python train.py --n_layer=12 --norm_place="pre" --optimizer="muon_variant" --lr_mult_qkv=0.7 --grad_clip=1.0 --decay_fraction=0.789 --doc_mask=false --dataset="wikipedia_en"
MLP neurons of a small language model. Each row is named by its layer, matrix (up: input weights; down: output weights) and neuron, and shows model dimensions 64-159. Each number is 128 + 24 x the weight over its row's rms, rounded and kept within 0 to 255.
After each neuron's rows, "fires after" lists the tokens most often just before its 100 highest values on Wikipedia text that the model never trained on; "fires on" lists the tokens most often at its 100 highest values on Wikipedia text that the model never trained on. A number after a token or word is its count.

L4.up929 [107 140 164 146 160 123 131 121 136 131 113 124  89 142 130 107 116 148 100 146 148 116 120 146 118 122 114 128 147 139 136 181 115 142 108  71  93 166 125 128 148 130 201 123 126 118 154 108 109 160 112 139 112  95 118 104 149 155 109 147 139 180 133 103 113 128 130 172 107 117 169 131 148 122 140 177 124 114 156 151 143 122 103 103 122 120 138 135  78 179 137 150 121 107 125 121]
L4.down929 [120 121 124 129 122 131 125  73 134 158 110 144 141 146 132 163 123 119 141 134 134 199 148 158 177 139 107 112 101 131 104 111 145 100 127 141 121 101 148 110 113 129  99 123  98 124  95  54 150  99 140 118 163 145 134  59 169 155 129 153 147 110  83 154 103 127 103 137 136 118  96 161 145 127 162 155 163 104 162 138 131 109 167 121 153 133 121 129 113 155 117 109 122  66 107 113]
fires after: " |" 64, " 0" 12, " " 6, " 12" 4
fires on: "\n" 40, " |" 7, "0+0" 6, " Record" 5, " (0)" 5, "." 4

L5.up955 [151 106 122 104 168  92 151  93 126 148 121 119  95 105 123  90  79 102 147  98 137 103 124 131 148 113 135 102 122  99 154 113 118 131 140 153 146 151 114 143 168 160 157 144 188  81 116 136 160 124 130 138 138 104 107 142 160 139 164 108 131 119 134 124 148 145 112 172 138  88 131 144 140 147 135 141 160 110  95 133 150 107 122  91 161 166 111 136 122 135 100 116 144 128 118 133]
L5.down955 [143 134 103 122 113 121 142 144 128 139 105  97 181 103 130 144 108 113 106 136  91 102 125  77  78 128 119 111 144 122 146 126 147 108 118 108 174 188  87 119 180  99 131 146  92 117 107 157 124 146 122 100 169 101 105 101 119 108 116 123 129 154 103 150 117 156 118 156 131 123 117 143 129 144 109  94 104  70 146 118 101  80 165 103 125 128 180  90 137 131 132 120 120 171 130 157]
fires after: "===" 31, "==" 18, " ===" 9, " ==" 9, " age" 6, "====" 4
fires on: "\n" 79, "-" 8

L2.up772 [151 134 136  82 105 158 137  94 146  99 134 146 112 136 128 101 132 100 112  90 125 126 105 117 112 155 114 182 131 134 139 122 136 108  72 134 132 114 136 122  86 171 155 126 144 105 113 134  75 156 130 113 126  92 149 120 113 129 117 155 100 117 134 139  92 141 142 139 171  96 117 132 144 110 118 152 109 131 127 148 144 156 150 129 114 116 109 146 117 147  82 153 129 163  80  99]
L2.down772 [131 156 107 160 119  91 146 106 139 103 128 105 113 104 137 108 120 125 128 149 131 153  95 129 112 154 116  80 112  85 151 132 121 154  91 135 169 164 199 103 147 135 116 145 166 127 121 146 155 148 141 109 126 106 103 125 112 163 125 125 105 156 125 180 115 120 132 124 119 113 133 167 147 139 137  97 144 126 164 115 140 142 119 168 144 108  90 118 138 117 168 104 125  97 174 118]
fires after: " —" 47, " such" 4, " GD" 4, " 0" 4
fires on: " |" 75, ":" 12, " as" 5

L2.up211 [124  93 137 133 141 102 193 108 117 142 143 147 111 139 152  76  97  93 129 121 144 137  84 137 112 107 116 121 132 133 152 114 145 124 129 127 113 111 161  98 129 176 155 144  88 136 120 119 118 160 151 137 136 161 133 102 135 130 138 140 126 110 102 107  89 198 169  95 112 134 110 117 115 128 134 132 134 104 120 119 128 176 105 136 182  94 126 125 128 114 137 105 124 133 120 116]
L2.down211 [160 109 137 111 153 122 139 168 132  86 155 124 109 159 143 138 120 185 109 127 140 150 171 122 164 153 116  91 108 132 113 147 150 127 136 139 169 101 121 120 145 118 131 141 139 116 159 112 155 140 112 152 111 124 114 111 112 104 142 153 132  92 126 116 154 108 112 125 137 154 130 152 108 139 148 122 131  83 155 138 115 135 118 122 114 132 100 146  79 116 116 107 124 112 107 162]
fires after: "," 43, ")" 10, "\n" 8, "-" 5, ")," 5
fires on: " is" 35, " was" 27, " and" 5, "=" 5, " were" 4

L5.up960 [124 121 117 143 144 119 125 144 125 107 123 113 127 162 156 108 132 116 157 140 103 171 125 166 116 140 102 108 128 122 130 159 163 110 131 110 175 131 120 118 176 119 111 171 106 102 139 178 128 104 153 146 168  48 170 138 132 118 158 135 136 161 119 146  88 114 103 128 102  84 139  97 165 142 144 122 142 134 177  94 105  98 126 118 171  95 106  98 123 143 108 128 136 128 134 119]
L5.down960 [ 91 121 110 164 106 113 125 124 118 163 132 153 125  61 126 137 170 179  90 141 116 133 121 133 152 111 126 136 124 106 150 107  94 154 143 160 137 127  96 114  90  80 160 109 132 108 131 100 117 123 126 138 123 153 110 115 149 134 124 148 147 109 138 126 145 121 170 129 155 138 126 157 106 141 113 142 115  98  91 119 141 144 141 137  95 144 134 146 157 153 113 106 126 150 133 199]
fires after: "." 47, "==" 8, " |" 4, " children" 4, "s" 4, " ==" 4
fires on: "\n" 72, ":" 9, "," 6, ";" 4

L2.up974 [144 103 113 159  96 137 124 114 183 147 152 145 155 129 148 108 119  97 126 130 139 153  99 157  89 116 102  83  94 140 101 113 147  64 118 134 121 112 136  94 122 115 150  91 129  97 109 137 124 126  88 141 136 137  60 102 144 101 161 161 125 123 110 137 135 163 158 125 101 123 118 125 182 140  93 134 148 145 141 122 135 158 172 123 149 143  59 114 145 106 112 145 157 112 112 125]
L2.down974 [106 131 160 158  90 157 174 139 125 130 188  94 144 124 155 136 137 118 128 163 138 100 126 112 161 187 109  86 166  94 130 115 148  99 117 132 133 148  81 151 116 152 122 149 131  96 138 107 147 187 102 133 116 115 142 116 132 132 125 122 137 107 115 162 149 124  94 136 131 127 145 153 163 100 141 134  72 137 140 122 108 177 135 139 156 142 123 108  99  99 138 123 116 136 105 141]
fires after: " such" 38, "-" 13, " known" 9, " by" 8, "," 5, "such" 4
fires on: " as" 56, " like" 12, ":" 9, " Preced" 8, " /" 4, " Succeed" 4

L2.up40 [109 131 112 107 145 147  95 116 145  93 148 129 129 190  99 111 141 158 128 118 123 140 112 119 131 134 133  73 158 147 140 118  92  97 180  79 128 125 131 111 116  91 159 111 134 134 130 178 149 141 152  94 172 131 106 152 101 133 164 145 120 141 142 164 116 161 132 124 157 151 124  98 149  81  99 136 113 121 140 136 116 118 128 106 142 116 117 180 132 118  96 137 154  88 155  94]
L2.down40 [141 113 131 117 118 125 120 163  89 121 166 126 164 102  99 143 146  95 133 113 131 105 112 105 121 155 172 128 111  99 103 171 116 112 132 162 148  88 142 148 137 138 147 137 114  56 167 179 144 159 143 104 100 111 122 121 117  91 104 152  89 138 125 134 160 123  85  88 102 111 121 142 105  93 125 143 147 116  86 133 131  79 122 161 121 148 121 114 176 116 125 115 129 146 121  77]
fires after: " such" 24, " known" 17, " well" 11
fires on: " as" 54, " have" 7, " that" 5, " of" 5, "s" 4

L2.up592 [123 129 142 124 137 132 127 116 113 109  92 184 136 137 114 113 116 115 134 141 133 136 100 119 167 150 128 129 145 127 144 125 124  93 106 139 176 139  86 128 146 128 132 137 144  62  93  95 130 136 106 159 149 127 145 143  94 139 125 114 134 151  64 143  69 168 122 130 139 141 112  52 155 121 101 155 121  93 161 153 128 131 113 121 157 105 104 130 114 143 126 157 169  92 189 121]
L2.down592 [116 116 132 135 138  88 162  55 179  83 147 161 144 133  85 137 131  98 124 140 133 120 112 175 136 149  83 103 155  82 137 122 108 126 171 121 134 143 113 118 165 135 142 121 130 115 127 116 138 164  82 137 154 130 108  86 142 143  92 110  97 141 130 106 130 131  95 133 139 138 129 119 146 145 132 137  30 151 144 120 159 127 180 110 135 108 107 106 152 124 118 116 135 120  92 121]
fires after: " such" 35, "," 23, "such" 4, "s" 4
fires on: " as" 41, " including" 28, ":" 18, " include" 7, " included" 6

L5.up102 [ 77  88 124  92  92 112 151 150 122 120 109 183 119 135 120 129 142  84 103 137 162 139 113 104 165 127 151 101 151 126 104 163 145  97 156 151 141  90 186 136 135 126 129 118 150 127 139 141 150 110 141  95 127  86 132 125  92 116 115 144 132 136 112 140 130 166 110 151 116 183 114 146 132  77 146 160 126 109 140 107  61 143 162 174 143 144 101 141 128  85 136 120 154 141 160 101]
L5.down102 [130  97 147  84 123 122  94 130 141 133 146 112 112 130 132 148 108 117 157  77 118 162  60 147 139  95 124 140  89 118 133 131 126 150 107 130 141  84 129 184  88 118 105  96 163 129 127  85 115 108  99 125 131 136 166 117 136 114 172  99 135 122  98  82 130 108 104 116 153  75 122 152 132 143 143 117 118 158 147 164 157 125  46 142 150  88 134 134 134 144 130 146 123 132  94 108]
fires after: " of" 25, " in" 16, " at" 10, "," 8
fires on: " the" 56

L4.up11 [142 132  99 123 116 121 125 132 134 153 119 114 107 155 159 107 126 168  95 161 123 190 118 136 175 161 152 129 108 162 141 149 118  76  97 108 133 155  88 133 123 165 119 133 119  77 132 121 157 137 133 125 136 100 136  88 106 212 110 131  87 128 140 131 122 133 176 190 158 123 102 155 117 150 139 107 120 135 162  90 152 118 115 114  86 150 114 103 120 134 131 115 134  97  96  81]
L4.down11 [125 162 110 126 122 100 129 132 107 118  97  90 121 157 112 108 100 156 136 152 142 130 128 149 146 139 130 111 136 140 118 112 112  78  83 110 162 118 155 145 127 135  98 156 108 114 107 116 139 102 137 154 157 105 119 124  96 139 121 153 150 214 125 133  90 156 148 118 111 115 138 101 112 160 142 159 116 139 127 134  97 141 114 124 185 125 131 105 115 144 121  71 124 137 151 119]
fires after: " |" 61, " —" 5
fires on: "\n" 50, " |" 37

L5.up556 [103 131 127 142 107  62 102  75 184 104 115 127 101 143 148  97 121 133 121 123 115 123 113  88 141 131 100 127 164 115 143 148  73 129 113 129 141 126 102 164 106 143 115 119 172 129 101 128 146 153 155 134 104 124 109  87 138 128 166  95 174 128 110 117 131 144 167 117 158  75 149 119 117 148  76 130 163  95 112 128 116 115 114 117 153 131 126 143 159 159 140 146 144 129 100 124]
L5.down556 [131 150 128 125  97 126 110 116 140 136 136  96 109 174 135 146  57 152 142 128 124 141 131 131 110 139 132 126 130 115 170 166 104 144 100 110 144 165 161 129 162 124 117 148 153 115 122 123 159 141 126 160 135 138 118  95 131 144 159 123  71 120 106 120 141 120 141 184 116 138 156 161 188 100 131 115  96 130 167 100 104 113 118  95 131 117 127 164 146 114 164 133 120 150 119 137]
fires after: "==" 34, " ==" 16, " =" 10, "===" 7, " ===" 6
fires on: "\n" 79, " (" 11, "-" 9

L5.up679 [137 126 118 189 122 106 125 145 148 128 100 138 129 175 133 111 123 185 133 142 116 143  90 144 116 116 148 134 118 116  85 155 132 111 116  99 127 120  94 182 119 145 110 135 149 116 164 116 102 122 125 155 152 123 120 120  93 154 117 126 130 120 212 150 150  93 152 117 105 107 184 132 134  94 135 123 120  86 122 135 164 147 135 132 142 144 152 126 128 155 135 123 156 122 111 100]
L5.down679 [143 127 104 151 131 122  88 112 130 156 129  79 113 181 141 154 181 100  71 127  96  86 147 143 124 108  98 137 113 132 135 144 108 183 172 187 124 116 156 142 120 137 120 119  95 146  89 107 139 110 142 117 124 148  98 132 107 129 127 135 129 151 106 103 151 159 138  53 128 166 131 108 130 171 155 132 165 136 108 150 151 134  92 130 154 123 138 142 149 128 174  88 107 123  80 173]
fires after: " |" 65, " Year" 4
fires on: "\n" 58, " |" 19, "-" 5, "'" 5

L6.up838 [164 122 135 136 147 134 102 144 130 165 158 137 134  77 115 113 107 177 126 144 143 171  87 179 156 113 153 166 152 111 107 112 133  88 208 165 122 119 138 118 101 130 147 168 142  78 128 159 116 105 107 123  91 157 125 161 114 154 122 172  80 115 110  97 155 137 133  91 184 122 108 111 143  99 134 123 137 121 152 104 103  91 104 143 120 112  75 123 115  88 105 160 140  93 123  95]
L6.down838 [124 160 115 133 147  86  99 135 114 137  85  94  96 118 137 113 143  63 129 117 112 105 138 141  75 141 112 133 107 104 167 122 134 128 105  97 191 113 110 112 146  89 117  93 146 151 101 127 135 142 143 111 137 137 141 142 114  95 132 138 163 114 139 158 157 128 110 142 124 104 143 145 108 133 145 132 144 110 115 104 174 139 111 118 152  97 147 114 164 150 103 111 131  78 100 179]
fires after: " for" 28, " and" 12, " of" 9, "," 6, " on" 4, " in" 4
fires on: " the" 51, " and" 15, " " 11, " a" 5

L2.up1265 [115 109 154 128 170 112 178 156  92 153  85 118 138 153 161 125 136 161 122 100 116 127 156 122 151 128 147 121  99 109 155 128 138  94 109 131 111 113 140 170 133 112 183 121 112 118 121 147 110 124 122 151 167 150 128 144 126 138 141 128 120 137 130  88 117 160  84 117 144 132 125  74 119 152 126 120 101 112 163  79 136 112 107 149  86 144 147 122  94 130 131 123 161 130 111 123]
L2.down1265 [ 89 113  90  93 130 168 155  95 160 134 120 120 118 101 134 127  97 114 137  69 155 174  98 126 108 145 112  97 118 116 134 142  81 142 160 144 126 134 107 105 168 112 166 148 114 119  90  91 146  95 113  79 144 122 134  95 168 152 122 122 148 117 122  81 103 121 139 111 108 145  63 111 124 121 131 119 136 174 121 148 128  83 122 138 111 122 190 141  91  95 144 146 125  92 151 108]
fires after: " such" 33, " " 17, " medal" 5
fires on: " as" 35, " -" 33, " –" 11, ":" 6, " only" 4